{"num_key_value_heads": 2, "intermediate_size": 704, "norm_eps": 1e-06, "positions": "rope", "qk_norm": false, "attn_scale": 0.0884, "init_std_qkv": 0.0332, "optimizer": "adamw", "weight_decay": 0.41, "max_grad_norm": 1.0, "schedule": "wsd", "max_seq_len": 512, "doc_mask": true, "max_steps": 3785}
MLP neurons of a small language model. Each row is named by its layer, matrix (gate and up: input weights) and neuron, and shows model dimensions 80-207. Each number is 128 + 24 x the weight over its row's rms, rounded and kept within 0 to 255. Numbers have three digits each. A neuron's up and down rows have the sign that makes its largest values positive.
Before each neuron's rows, "fires on" lists the tokens most often at its 100 highest values on Wikipedia text that the model never trained on.

fires on: " and", " or", " &"
L2.gate76:089128141160122102133092100133139181112131123146126174161085159144139076132139135106112131130123166146115136127109129102125104151142164134113163174121142144055123169126130141089177117107138116117140103122127148136116097110097138126151160126159148112082142137119134143110096112124134079129137158166116098159089127117059104102156162122131146136135127193124130128107113129149176139140111
L2.up76:143144126126153153107114150142126129127149101138096104130160116101099160154131134112187122113130123129134109095108145168140111103129126107129164125124130110109065104123124152123137120145126130113133131120114152083116100137127142103126099111144116143103081118166183148113180152115146110111111135112106085112141144141111189054105156155137124121107120115106124129106129116097124117155146

fires on: ".", "er", "n", "man", "k", "ial"
L2.gate443:133091170131159164176152133138106127112163146170106103124102122104134144137142104104085086138085147102134116067117175141089074124128161096152138108140139138134084123152132091147124089136133125123113144094112163123110173079111095141140124115119132123147077139093124192100105071121141157111118113131113094109136118090153118174147155079137152158123125160082157136103151131113139117082109
L2.up443:083160101148131081146116097113148122151165144132156137131134109137129126157132086130139105131124124146109172112112129165118140135156140141103105125131134122139172141153130125152098158089113154168155107131109137113102116150124114080102104175092133129109147114150077170153118180107154142102119127128095155092128071128102121180135133186150113136121085156137078140128120156097127110112136

fires on: "un", "par", "L", "ang", " commun"
L2.gate673:116108126165104148176111099107173140097129086159108115108135123128136130132127148118104096120144125099129146110093108113101091149125101139130148165139103145162143177149118118136140164128109163134165125131082143157114139128100132151132145090124172114110098101151143088113098101148128121118110135117121095151113099098135110117137091126137179139097122121131143153122121155144130167104092
L2.up673:147138068112139106148146085121152123107149112125058133141110139158133143142110117113100159102144085139146159127092150124142091158096112115160138070139131105150114136130186100084117137138110167138158119145173137083098158103152151113161123099083131099142167111097106079127155123150125155166110100142089136111124132127128140124120116206073134138094146133126091132130114105117097091111144

fires on: " a"
L2.gate143:126101119180143107182175041160094092144148148097115178092132074106127106132097140074104120188099104175125150134145169111132110107110120115158135109156125170104104147147162161171102132110143179105112098134097148160131135142123101164095140113161132094117102156098169126161127107134111115124135121134142074106133098162121110097146122127168149175149122099118139087135130132129123115125139
L2.up143:141100136180074150124137109136113122141171110125112132132172110165121132101092129124149169089087155168138138165133132142144137125154152119130100074148112131095131153149163164150090117163135117154157145146143121181127162120124100135150112096075075082123127130133142160146149132144124140107125132143120117140165125140104160109128161161167126176147049150133103136113082134092173130129124

fires on: " N", "\n"
L2.gate52:104125131149128143089097170137107130091128111098114113133133095107129104133164152103159093106105104134140125130130177086102152105121162151145125154133138158130109150143095125099153131179101116127097202100111163093103127113145129113138135088122121102126122121089150149069121075122127138145110088165136112165169148112132079113167164106117109139107077104138112119101114147136118149120123
L2.up52:074110130128092131131165113113160131131158126130108078132131130124103108150123119127117129129133121134149117164109106145101132141144140151116144125148089135104136129105071122168140123139151135132143113117108149162128136117191129136121109132148116119103111133067136125110145160099130136128120131140145130166114117134145131146135134165111136116167121105148145088047163175086151059137135

fires on: " to", " at"
L2.gate340:132122150151122123145150140093087144122127133113100097135128115125113121119131142105164150129127147106109161146133139063137129162082125163099187107122127177157087129160142159107080104105136134130138115114120105130127150130132118130147124159124111135149140130089134107122100085132085121136104151140136120122129124091144143129147117102122135160136167137124143111111155099129134080121131
L2.up340:094102111124130124098089186105136107108125111133118091140149157100082147127115132142138088123117093078120134158128167132131122121109158095128095112130073155115162079098144093095116089133126175119113158130117142100119130114115162127119126128111151105130133125112158117152134153114133140137085174184092111149157137137122110138133156141144143129136170145120119164127105145109128099086118

fires on: "."
L2.gate254:136154146124140146184174144116127112147114152113129134071135122137102125114164101124114090116143134128128114114121151109145104095128131084124127127124136112102124133086129144140148085156138110133117106157101127179089107070147101149115122183135103148130116125133112154114096112113081154115073147063178111133096110116131132073143124141143140130127150181100134130090168151166159089122124
L2.up254:133129135134146125095115109100075150117151112122139130132125154135126157120111131143090080103114121083125128117102112162130128146119104150137122147176174128132152129121099138124127172139164084204153144091117151110129083112116121086137140098127132111131157136132073094130114144149124119108153116181138141089182138114146166154109107100172083137133100125116136126109109138110123123143153

fires on: " Ro", "le", "les", "al"
L2.gate48:147116124162126089144147110122148116164148120125100134136148079121138098133161119142087116156111153163123154147147139108129146115119072185135090091133123188078131157116171127145081095149145113115107109134116130129160116148117148146099106111181108101148113104070163111137135157144096171133146111168131119098117071124128125173092114126103145140144169121149128125069149148136096149117104
L2.up48:117157169118135160117117143105094148126116140124137160130162104078181124139101143119109117121150121120113157117136149153099118125106146127083161143129125128146126123127148134154110114126138149102152100118081123112131125102160099036132173132135142137114115097148105124146143117142124111157149163158126163168145108087097128145117089102105138152101102090125134128144168124104106155046108

fires on: "and", "iv", "al", "a", "av", "ight"
L2.gate480:151203131149131119118166153132097158157110128089111134103103133144090147095135113136120095120135126119112141110123154080113102142129131126093161169127088139117144153120123083142142160116145142137150131139132137128113182120120137149138143135140200108153115173130170168113109095095135130116067129128098110130118150153173119120115152101077144147127103149159124117122107126108143121112182
L2.up480:113109134126094114103126143126142122114102128107144125145151123123134168120148138094094110143067099150136160127132165089087102131141098105123124111110161148097112143095128134136113119127099147101097165139108157165131113132098109155137117109106167113095107170138144100120075139094164146109139101130162126146116096147139085106172111109132116108101153103153120114103063145169121109091100

fires on: " pre", "ed", " |", " served", "par", "---|---|---|---|"
L2.gate84:151098123140127110196109127175131137147094106159127136094112117121119116134135102088142099179121131161124132093156120098128074125166115100156108153127095129075144171091109130135152077115113127145147129155119113111149097143118131156127138136137130126134160092087089156153125128103113166084115108079120121145130128129158100110137152122129086164112114147125131152090169152113108169103107
L2.up84:135096111100125156138147166171111090145125116136105113119117131111089163110102089106119132145145102097149152093135130128160125162174123129094099126105115144071110131089160111113094108105123128172161108128131142105098094153124116146149120131140095127142119063120118127158114128136135104086160134141130136136119126136139099136130132050137146143161134096089119125119130122144176113122154

fires on: " X", ":", " 2004", " Am"
L2.gate637:152085124101107154126159130085132141148099098148125107148132091130151136153120152094130095101122149098159082145133142107120131147114141159118130153121103127139139147142134123138138119205147135111117185088131174132161193101083144160113105113153151120146109151088111151115079128093150148097120148161077134146139114152142096140129088110134170150111125117151127116127111107070138151113085
L2.up637:134102155143113156141181158135126116142139149149088153095093132110153084136121138135131140123186111155152146091150182136153118133146127167158085140148157108125151098100102151107155135120124119149098134126136209138133135164121113137116107152128101145133100076127138142108111088126130083108131126162124149147123128147154151160103122090130185121114146146078109128122164129127167104157120

fires on: "ized", " C", " Award", " |", "ed", "ten"
L2.gate226:120144145131145097121138160116109139131117114150130119123100112082063112113177176111140134115091096169152100143157123114111137096151140126129117167130160110107105172147126129092143094122121174131125121090109131173178151173139129168106127130144123110128159130110097169116087109103110101101134165086150122181132146134113094119146097107109160136099124140128107145107086127096131120121117
L2.up226:157141135095075090155158139165099124089110130126102143081116135135139114152148120157133147107170164095143087112118109125151163174134102144150121139142112150116143149135150086111123146095147153124146104124158100137172134164161065143127104121180139152156109065124129104130105100138114153127149128124133115108175132161115144201093117083099121105109128166135101161160102104148119104135125

fires on: " |"
L2.gate580:125073119179135123143114133138084133141116117144120136121112105113138118113170147132132123096091147129178115094142103134097090115146182106110147179156146126125115147134100153131149091134109143186165112117133143129118159107137152173123125124108150124119125131115068125109116186086139155117128125109098133193140149126116101104173082116113149142116167109108138099126136138137184098115108
L2.up580:177092126128160124204111132159132090143134138115135165110095084112122133136168129152155127143139103149154168086120130126149114117132142125148151138148132133125123146083125135107154135137123156160084119125159129120132148156122095133148094123102124167125127098114104123132149140133127124112131090124122140163168070141138103120149114135143126144153136089126134099153143127112159112150136

fires on: "C", "P", "×", "%", "E", "e"
L2.gate238:151088102141135086134159100152100127128096120128088165150166115174115085101129138140088113125101099098147118143081156164145155120143137124157155148128126118114109120118113112132120116167108128152134125119136148146153115115146132141128120107166123107152124132127119142152115091132159123063081126149155132131127110122152156088145114111094145155134129108116134132125109136135096094142105
L2.up238:113137111142129154125106116144120094127183085128126115152143103137119104132133153174098114136136134104124110150099141136161153101142090115154159127153140132136096123137143162133112149130128103131134102116144188151092123134173127114125076138129089155125133107155142095142161140157085134109117140156147122116129145098110172155132128096164134144143120121139127123131104123152099098130131

fires on: ".", " |", ","
L2.gate375:126125120168092135144145125108103115119142089095123080135137101133115119160172150114083128097153086149176149092110164130103121119093132094135102107134128102148156131101119091164081152174098116144117149149138150144125163100159114100149092146110095157144150130109114139155113109145111178148162145139112110131137155169134138121173151129159115141154108149145155112134158149127096110168117
L2.up375:119172141162166100134159164117081123092117134089102137088128138111120119135138122106110090131165144103169085133086120146149129133108108128118095146138162127100182109101122166114135151098154131139164116146160098111149090105166113143100124157175154103139165090161122102133102128107123164089147120132139094093126122140155120072148086099077114122103102121127067162087154144113154150112162

fires on: "N", " /", "ri", "n", "t", "ro"
L2.gate593:126165123126098151148115133153150140112114102145126130150096132126151094171094119121092100098114150081155130100144136140070171151148123149132071132124134120125159158133099099148141135120137134131152102109142120100152151112180152157124126111178120137140090098143107123139076112090139083164115159167114116126108138089116129122155117165151171126105134128107162141118093127118155137121165
L2.up593:124141167115120133087122109132185143132123117126123133137140128113136138164142123114117103133065142121093132147098152119126116100103136142118089127182045131123108143163147106148117108141102112109075102116099110125067121121155148107132073087096155163145062161130119115155158098115105136119104092126162149145180105108144070110142116145128091157137158096137153148118121117141104122140109

fires on: " and", "am"
L2.gate619:136109102128146127134107172107126120151153105127115186173133118120097139162105139136125112124153149151099124156132185120110129104136117142117158159126135123097110118158148130116138092110067119133152131124126173140103073143128128114130136102175120124091133104124074136131089189117172113131106141124131086164134087114128110117146105072141159105103126124146140126110110156134125132117132
L2.up619:126086059114130106146129127126194108104144155116128130134168159156110125093106191119126144146150088150103112136104115131143127135108134178109106081101128134147147106175126125126087114128119094145118107112139103105139080144155133081115088127158109146150107145135160101071109127176157126134140108100130120131115132139156130105106114117118123114112172133112102151085075137155125132127159

fires on: " character", "s", "x", " Ex", " Dr", " Un"
L2.gate248:148127133129091133146190118071126132135127142128112157111105152128121142182095138083107122127131138157150123136117123144124155167103140103111111131121098123099121140129150109108118117105095120185102103143070118127128112138111149182148145132106107122118140132144101138106072135132103113111126090073136138122146105123092154150134098152134181100051160158117143152095116112131149120146090
L2.up248:133124107102093105090180163138133104108113116132157092101116167126088138136153097120131095129147094110073109107162162168074149186134118116136127125169084165104187105114147095123102148138135090132128137117107170093114111111161122124108138100124149158127105119135143143139118132083158142163145116129147182152115098155145153166096112171105130156121094131162164150164120096135141079103127

fires on: ";", " |"
L2.gate274:092162117144096138145146124115101095138144131141070139088107117115107093139143153149138147105109157126153121098148115132103122108092141103091128189179132140106101133125118142075169112127112137129153122131123117123137162115160124164138120120121155141149163139119095112132126128108089114104123137117118099156130064121109079108152142108104194117149113174161176139108164154185148110102098
L2.up274:121103169139158107146143124140118141079121122145067109151136153164148119137117091140137159114132126147112128125102062154123139093125143129129137174146118128131099127139081151124144086076099067169143136150119125187129155132124137157111154109130145151120119113089085145116134107114158160123117097128112165150118147083125090143169146142114168098108120112151134129143125168094118086131132

fires on: " an", " a", " or", " Or", "or", "it"
L2.gate528:097104129176100126145135085088148140132127100162059156116104112121176152153137123085118181089130131134135137126116156114108099120128115164129094152123117094121083107146158092144137116141103153136131147131123125118134104143076166120114146111132113096149136135071099124138112108092196138116094125170138090198122148138110130111128120128138136155098094128140105097115131113120129143133099
L2.up528:153137130154145117124118123096156136125117130126099157141159114135079185139095154099122136112141101160094104101129136187102095164120128116141092111107120113116152125133166138143142174187103117133079088119144179080152123168084133116116141096116106132147146150120184094159080136132146126122162123160104133150164123137121109114126110162112130176114162142156073126140167146128133151150125

fires on: " "
L2.gate689:114084100154128148128135135133118113106081145146136138140101112117104119100140122110104151127130115147089108181133131142139133134176136117132122151153161089161118128140117118125142106123080114098128116104094132155144117144138139162130136161165155138120145117097109175104141125102147142137099125100092111157101145102116136137183127100135117096107118102118091098095083110115110092123144
L2.up689:122150150112109131120138130117150137113132137137097123148159097109151134149164095104133095089140124162137091143172193094158106124138105117177152122119117082153122144144134128132149147097114097122131140121151091097102179149112080106171171100117147150098142165082161131118145131138171128159112172125135149101106158097135094123114137145142112147133099108188134111136109104171136133081161

fires on: "ar", " Al", "al"
L2.gate408:147108112138118077130103078141118117138110145118108157147145140142180126138137100110139126137116106155122129131137171096137107148151135159129146139113101132127100149057130123154098133122148095132128120120104137122114106105121083111096096131138131141131104098113152123136120104129111152116115095131154143104087128132113132140121140157150172125131136148143118139142132137124122075124087
L2.up408:138126121176109120125115142109112163097126131107140145156172112055129103158113140099092121155110134142117129129123122094155122085131110167120155153137134160146119137146145087132079150121103148087143124164149163128138124111104079111088105141123139107133093098131130092179155138132160125111127149137164148153147144160107138171134092138128130110123135111135162119167156131112102163161185

fires on: " August", " April", " south", " September", " north", " January"
L2.gate601:117114116146076128167103151141151132105104064104114151117122056104103139156143132104154180118123111093128125131127156135108111161154149166119091141089095166147086145138162034148135120171100099138164139122114134129147153124099107162128147111066152132137114156123087154133146086144178130134157134141150112147142138157139134110107138130132117116117131160128162123139128139118116114143090
L2.up601:133118135159125170134139133122140118147136124119142085159123135114129140119135149114148165127117107110165115103113093115112099128145115139147092123075090103147147098133146120089138173152161096078130120084092112111108148135155124121098095095149098137212137157138165081153114101145140089128110139108155123156105113136137117106104150114141090134159115166113143099148112136137095095156142

fires on: " N", "N"
L2.gate19:141111105148129154118119134132153149131108126155096102105135091133104110102122144093127108093128133108094111170130159139057141148109145157142119130174164145093068182132135082138121105166125126084117169130140142093165106082153143105127129110148121195136114158113088149108103116116109115088127154178139086154143112129143116135140137120116115130131130119104147079137108141123115110108121
L2.up19:103149159129104090127132086150158157136169138129102159128104124126087133116149088132114098125127099132142138168124156083134111127064137107113135166152138142168147131126130101103154152113187098108145131134103137182121084093174130120128137129158150114132118139111129099115139094114136164144138114131103117130138167133115144128105110113117102128171093114119179096112091118159122104081147

fires on: " |", ".", ":"
L2.gate371:119129111191149146133134140126062135114139135143107129143174106107114146124118097105111084094113125143130141098143138081123083093140158124144125133149127127079119142109109178139134138136117086123138142107114125128131121119112157132149114105098143126143138116113066121121088130101098140124145134155129114158142101157102113097178122109153110112110141099141125109085179173092152117121135
L2.up371:146101126098162090175110129139118142118119146139122129100146102117080145149183087146111105104120142171128099127133141117123122147112133109143148155120116205134107145136170107108138122129110121117154120096126150153162147094103097137142122113113124137056111169109134159118139160096117130134120136113127183136126085070132109147125143106148100113159162129161133162128121093129146145104129

fires on: " a", "s", "re", "an"
L2.gate65:145159111122160126122123095108103166128148132152130152105138109125141146146117172113152104142109136115154137111102122143100113127068121115158100145126154137146156138148134128186136170102089127131113149102073105137134121114100132161128141141111118104061129151141118126088133145109111128159160112108117114133137148121167182150139178130136154161107093108128134103063117175110160145113111
L2.up65:137115153146129145096153088146094099130147123093134137109139123174109130124159096122080126113098159147087133116118165159130117117141120077160118128140163146078103129136110110152136103137087153170120129131140144182112150136097166136100123101148107122105167121150145102094108110172109144131098126116103174149161120147107157123151124142159125181130092141119114137145164162161151126108065

fires on: "\n", " is", " (", " was"
L2.gate498:137090126101140116108140133154146182152072090171124130131155173124112130164130133070136163118122132138153147147137133126130132143138139138135111148128162140101115102131156103147120101152100127122145131125107110119164117094135107154116076120138195115110136111114122099108128162071134130122128115094148134104115163162103142116121129143103111104058093129081114130135128130155111133129127
L2.up498:163131112105171137112125120146160128130159109156111134137126110107162124132163101109149122127139138136109149079129120147088125173138154102066111090166113124142136121125143119115112090100154167146166069176108109096092158160085118151114121100126122167139126116135118093103126123134109156153106111136121169136096110131145107131127207113159129153128097105126127076114143112106152146152156

fires on: ".", "ome"
L2.gate611:137083119144113153112165137108096153153115096126088100126133132151099127136157140117091096117106125133124096115140163148113097099157126117105156143134145094097074098131133151146122114182129083133140112145127112156113145120113124150146110165089150078142131101111100141117157086119128133146142094111191106148110191102137113141127142128140115119084115130106184157131118125114118083097138
L2.up611:155148091141142091120148145112134143151153159129123123106178171109139152119120089144081128094114133134161122131131137103132160155124145136133126156133160124116093141086128130096100097135137134176119118113131116108137112137138126095140132112193149105103127157108098135081125156056138106083148129130149148080123084136113152129128125126145134128109094083119102156063136142161131165144129

fires on: " "
L2.gate690:074137121151131125117153129096148144092119116177116078104120082088118073134141099088132161119141129128123109163161117089159148148117148149128143192126090145154098100156120118125124121133104161133153121139065152133106151140152143162144141128164140170102111116127108154134107114133092089112107122103115140153150138112139166139173128122155148106089113130148144151074104126118106085112112
L2.up690:119114158131135124123135126146119113139124132112143141141100170081094126121149108101156136145161152145110125113144109110162152121117089128158187134156093153118111114116098134105165126119115085167122121146105108085098081094099109124125132123090134152125138094135084099191137115157131110112110143115118162096111159081117147151130157129123163173159156154158110132118149103166127105096110

fires on: " to"
L2.gate546:133124129155126141164131107109114126132135088097133106148107135114126132100107146174128125133147142140118147115121088098160094125135131153109118090146137108152131081141133122128138111074169111122170103134121172079112160142128068122111122188140113173142107135132142067114113131159154123094115097165126143146127099136168091142126146108119150104136152118088115127144123184151113057114174
L2.up546:141109158123154105100125133119119125155111160141160143124108108145103147114129153091169098133109131117147111114163086110119114137136177104146117086120123094109131125101104126092144156176144160165134130132166137125134098141137127140132140129110108131136177119122105129104106125105109112139145132184137164167157167114139087100095196122098147111117138164120138144138130137112117137116111

fires on: " April", " November", " August", " December"
L2.gate394:151111127100085089108120153155147131112149124131084116140140137127128090169124097102123100112063074132132118145088123100102146144123160097135092189119082154146091131139099105169107123132134086117140157104063123093154132118106113158093082113108097114160096176080133148143145141141147094124182114121126151152146141122120113127114153164113127123113124098130138138148141114097130119175079
L2.up394:099113114109106133117132146130179096166103136090145078166193108123124142149119117111117173141097108149087129090126106122104074123147164136156088136119105117127148127116132135146085133161139093090122143143093129119131138120114143134106101164094107157181124139119150177132153072169182137137128099100139102098166137151162149128119145188158118186132157114127084122170156135132093117175123

fires on: "t", "N", "hen", " 10", " 1", " |"
L2.gate485:125153106139154072131154119115181121128090103139107125121133134118064109142114116141151107135107158113166116131103134113124169147119118140091173156156065144089101179076124127102133100145132099119129125083090155125105126157154120146133103133141128167174081111144108132138127145117133122124107090131138115146137102115122149102163122129181123168106166134126162129118151150115137073119113
L2.up485:093119117117124139123095101154122157161097175120134137116080111102140086098155137111105087131070121127163143150138127104118157136128115120138105135151158141124124157128083094127144131139115158095087142102140157139072077123129154140103109086141134131145115113118127146141093112154096118097132082156109074118161135148124120108180102146127164146154085141154130146110109097121137141089103

fires on: " July", " June", " April", " September", " February", " May"
L2.gate13:132151132134126115109135147132105186144153152169124141111141114151141112146102151075114130158146114097141076103136157116134170131114106105126137156102105142150108160110141125126097144111150169173121139100098124098148132127147116136080097106111185135142121129164132128128146135139155146084128175126144123168153106130118143133073118139077126110121138124126129144092139115133101076139127
L2.up13:109129141128154151118109133144091111148119097140146140154136165108118144112134121116128101130150149080098107148130140152180095161151085141113150097110104129138111103094129125156141121132111087105101157123108109110151136119164163115093164174091163124151156145135155130152133092169138135135100144174102111125166129111083101095091127139137140141113121093090099119163097103136126108128122

fires on: "ri", "s", "t", "ro", "i", "y"
L2.gate680:126111141141169103095126096118122124109091149124114142137124143104068115161140123110135120102131120110201164143130156101127152112156127154135163132115116125126122168129171143145113094116141164154134121105113133099111109119125147159120092121134144109106156097145131172130098149135087119114127138161142122126130058102076106156176112122107139143145134126150155174106114137124136112130113
L2.up680:142125104083108092125116085165133165081119118106108150117159144099110145115059125096102110105145129110122122120097135151177126098146144141140155103167136133095140117093114139124097140107103138161090105108103175110145097150113112144167163151109118151125097168111068126172116115124097149087133146091113155121170149104103137147134131125116110120099134125144135128084183122114106140122129

fires on: "s", " 19", "na"
L2.gate108:143131097111112108141127093134120121134160145149129149165121145086132120136127107164112145142139092137114130160087147121144153166145142154121155113133096189134152126121152128153128107146136110159119095101105116152149101091142147143133145135144168126120083106116188139120145114070146125106132148081121140184104151125145162168135133116140146114157168170125119172153144153113165149125106
L2.up108:109115158132113128114087110130130131134121158098115144125140095145125142134111106190160101123152085115102174148089169137144097148178163174082128117123089149107149120088104124102121142133138137124101080146144131093139133137139114146151148125134162114191116189131157119170114114153131130115163124117091140155130132147098120138102120156141112133079144150110104143148158117174137110147148

fires on: " ex", " Ex"
L2.gate23:114148088115095112138145100135133147125147079161128130158157145125094137146149135114097121195118117121141101153103151131120136175111143142094146144118112144164070121148116154124130157119120139094123111108106143118118094120131127167141122117143132136103177156139117141111120152101135116095100093080180149161092109143134130133162094140106141057103116143117128144123085163105133166154107
L2.up23:117102120118131074149145157096122099128164094088144108172120149156092135144114133137086116095153125094129124143130123129122131108113129147131151076157112108146174106156122116139130136153152108130109149146136172133130131163120140093155115098103145151115118129124117092135111152132160150129068110091183163167097111128119144139157116165094134097126130117142134157109114127157143096115154

fires on: " small", " young", " south", " South", "Japanese", " high"
L2.gate174:107127159109110141147129138123137136159127102170125146125156112134123106144139122135106101116141130086161127099080158092122118163116104155164185159115101112152128135130108128112086098147137137117116173130115126093123099121146076135082149134134156158083098103115159131124144083115135105123123148172100075127144142098150133117144150141140169126075127134154129160152114135151089125071117
L2.up174:110077123118148093147120131126109100149103125115153137088139124118096117112144126130158142156163125127149094161112172120130131127120111141193112133154160110121137110137096157102115112126130109118084116134091121073140090100110063121104150198106142131129120134107144135108166131149147101154119138138144112092151130081106169137130169129165137108115127149151097102155106114103149121142159

fires on: "ry", "ri", " following", "ro", "my", "ological"
L2.gate33:163148132122132138154159138175111143120095123155144146110120130132160109147071086114101178144154094124151111120131126153096112119163174142112128174143105136081110124117107106127138128129122113115142134107161177156177114142121145178151080130149109123129108112128142150182109151110132110107125138080109105105146149142108151150148177096106122131130153182173130116138160157130165135145104
L2.up33:116117111142118090119150095145131134085045167112155141141160116142117125170096132120139112109115128156099113128127102141139139160098115150174105132139146142102158122124131102129092136123119124088115152117115148130116106056147131150143123153125131147102116135133116118118134080117113113101120123123115108126145117133140107127132155169113139146131169133170155183167109153123068161110152

fires on: "\n", "s", "or", "re", "an", "g"
L2.gate235:117142160078134138153166123141117164138112138140146120160118110063110129124121124128124092145094094161081135149120133163136128126157130114149119112153097151100150186157132126115182129107128122126159146121127141089161168093148151174125126112171180112112111161125153135122120133114182108124113127150110097103107157106114108119144191135165167165158131131118164139147133122171140158116142
L2.up235:118108153141113148107118098133139120110152136146132105170105101118115111128140084101144121125103125142112150151133134072124151127143134123115135125141095192146172159137091139166097157075119139073137112148098127120132108150103138169095162126105119133131102185093129107148123133123128144096150142089114133116145099111120142128127076136168092134191132144124125099162101187146110108117142

fires on: " "
L2.gate631:118078087133125142148119140131147120126102125151139123160094129135112110105193142130156133112129152131155110131114124139165156107162147106119124157158137143127102123168115112116104111082122144118156134152128125160157169152158147138158107128156106142104085139085115146097142114079150088134078105143109150149122105090095117148134146125102139097102122134104118131098090108095137071126128
L2.up631:151113128144145122148148117093167123105117133129151096146150127150154086137164090124094124117153173164065138153162152171137140147134125142128061112133108159148150122130128132150124132078149149139127112117146099135104158198135135140108084135141094115140087122143149136147118149128125120090157127146161162117102121120140121103153144124096146135129129105137117190136061087139118138180123

fires on: "n", "p", " G", " J", "t", "z"
L2.gate246:134133137146126133109101158132121162101087131135095128108157122158169098128090110136093120109127151091086141163191138153152128177127137131132111146117138111140114099113133108104136141161122138119115128125153123149150105142158101167123134137133105120111121139142096138093113115117130108136149129158117088117133114107077112153131124112143205122111137137108129106110141115105119105123074
L2.up246:167164138110134155159109160090122126119132122117126131170122081094138133117099141119166159129120137129155144095131156133127112122111144106135119133054074133118143125147114138168092137152113122124120110142106106130117111154119147060122110114132113118152135137140118130130110116106102117101132098119114142124114123100120110118088111179147108128119118139144092107097143089104112086150119

fires on: " P", " Po", " Ad", " Comp", " No"
L2.gate575:113137138111119086100141140099149114097151140133065102105155125147129155113140153118200161171097076105092106124068129143124146110075136146091114151115157093182133125118097117094162109142116147132115144159095110138154097131148146139128143129111088121107133134131138110103111139145098159148148149112098135119182118137109192106114137106172116122101136120111142136120142127133128146149168
L2.up575:122117147104104105132154114127102122123161156136115150139151151165101126101116117137144121147118100145121124141157104099151168108156153119094095110112127143123128142109109117125117140163155133160115068106170097116116129121109102141113116120102097136147125099155149063158125125178093096089110115174090124117103155148139143147180088116131141106147177116156126118119144133121149136124126

fires on: " Ma", " ma", " 19", "–19"
L2.gate660:168081137135092156144097139115113089112158149124100096160151090142167116154117136078143144165105114110087181126117111091099139100154129151109143117103149178113098113157115105164107114137147162127131152145102131138143111137141158122084101125140098087123114127092136102124129103136126163160128162142136110135114107113103121125110147135108161125141125118093127112131107110153106124176117
L2.up660:132123106096134142152119144142114122106096156126130160187073103187144125127110133118138142157132120165120114101125087114097118129136149147115144131129130149141136137132141109122110140120092100117105110109154121146127173128146154126120135101163094106123131142069074154131124128114123172137118086144079181152072101121127120109095141160125159097140141127102136131130099089168112102150175

fires on: "da", " 26", " 19", "ki", "cu", "ina"
L2.gate516:138146154114070129143117096096121133117153148147103117107147086151138133125147149126117138124151105122126106166098135138124088134097110139128115156096069112121113131095145106139142107133186099107112103117088145137132110149147174155133100126161108089108089180116150105106122060112171140158155095098095119151119107126159100129098113108093142139067141116152104094088102106104136147117125
L2.up516:119148163138123149116133161110158132141125120123148114131128143174187166119134101174131144110160127122090130166126102097149100149143112130146143113144123129158171092126079142088117139124127125080082140151129071146140130159174112160133124112137098163135086160118139135144153116105154120147133065121109131125128099148089107158072140119104134121134130151148125103107124095087141117113159

fires on: "o", " ", "p", "pp", "–", "l"
L2.gate295:163076094167074143128120142137107101146103102117117134158079100147096095126124150128125116115169129135146110161122116127137114106115177138099106166153152122154113160155112130169153080118101121128144133146167161126136116150156122141111126149131153124115109147093148139163110119114183115086135105111131156102104132113108068144144108073093116189155139104149131126097168154118094157083133
L2.up295:172120103138135078122122093117090124120139088132139109111098097125127134141150127132105140119120153133142148169157126115152187115150141106128138097115121133137090129120111162149113127130137133095139117096141131119101143159099107138157143154093109136129138147112108158104116148190157129129111113158117176095111179108082131163119127134168141117131136113137088114115105132143179120151183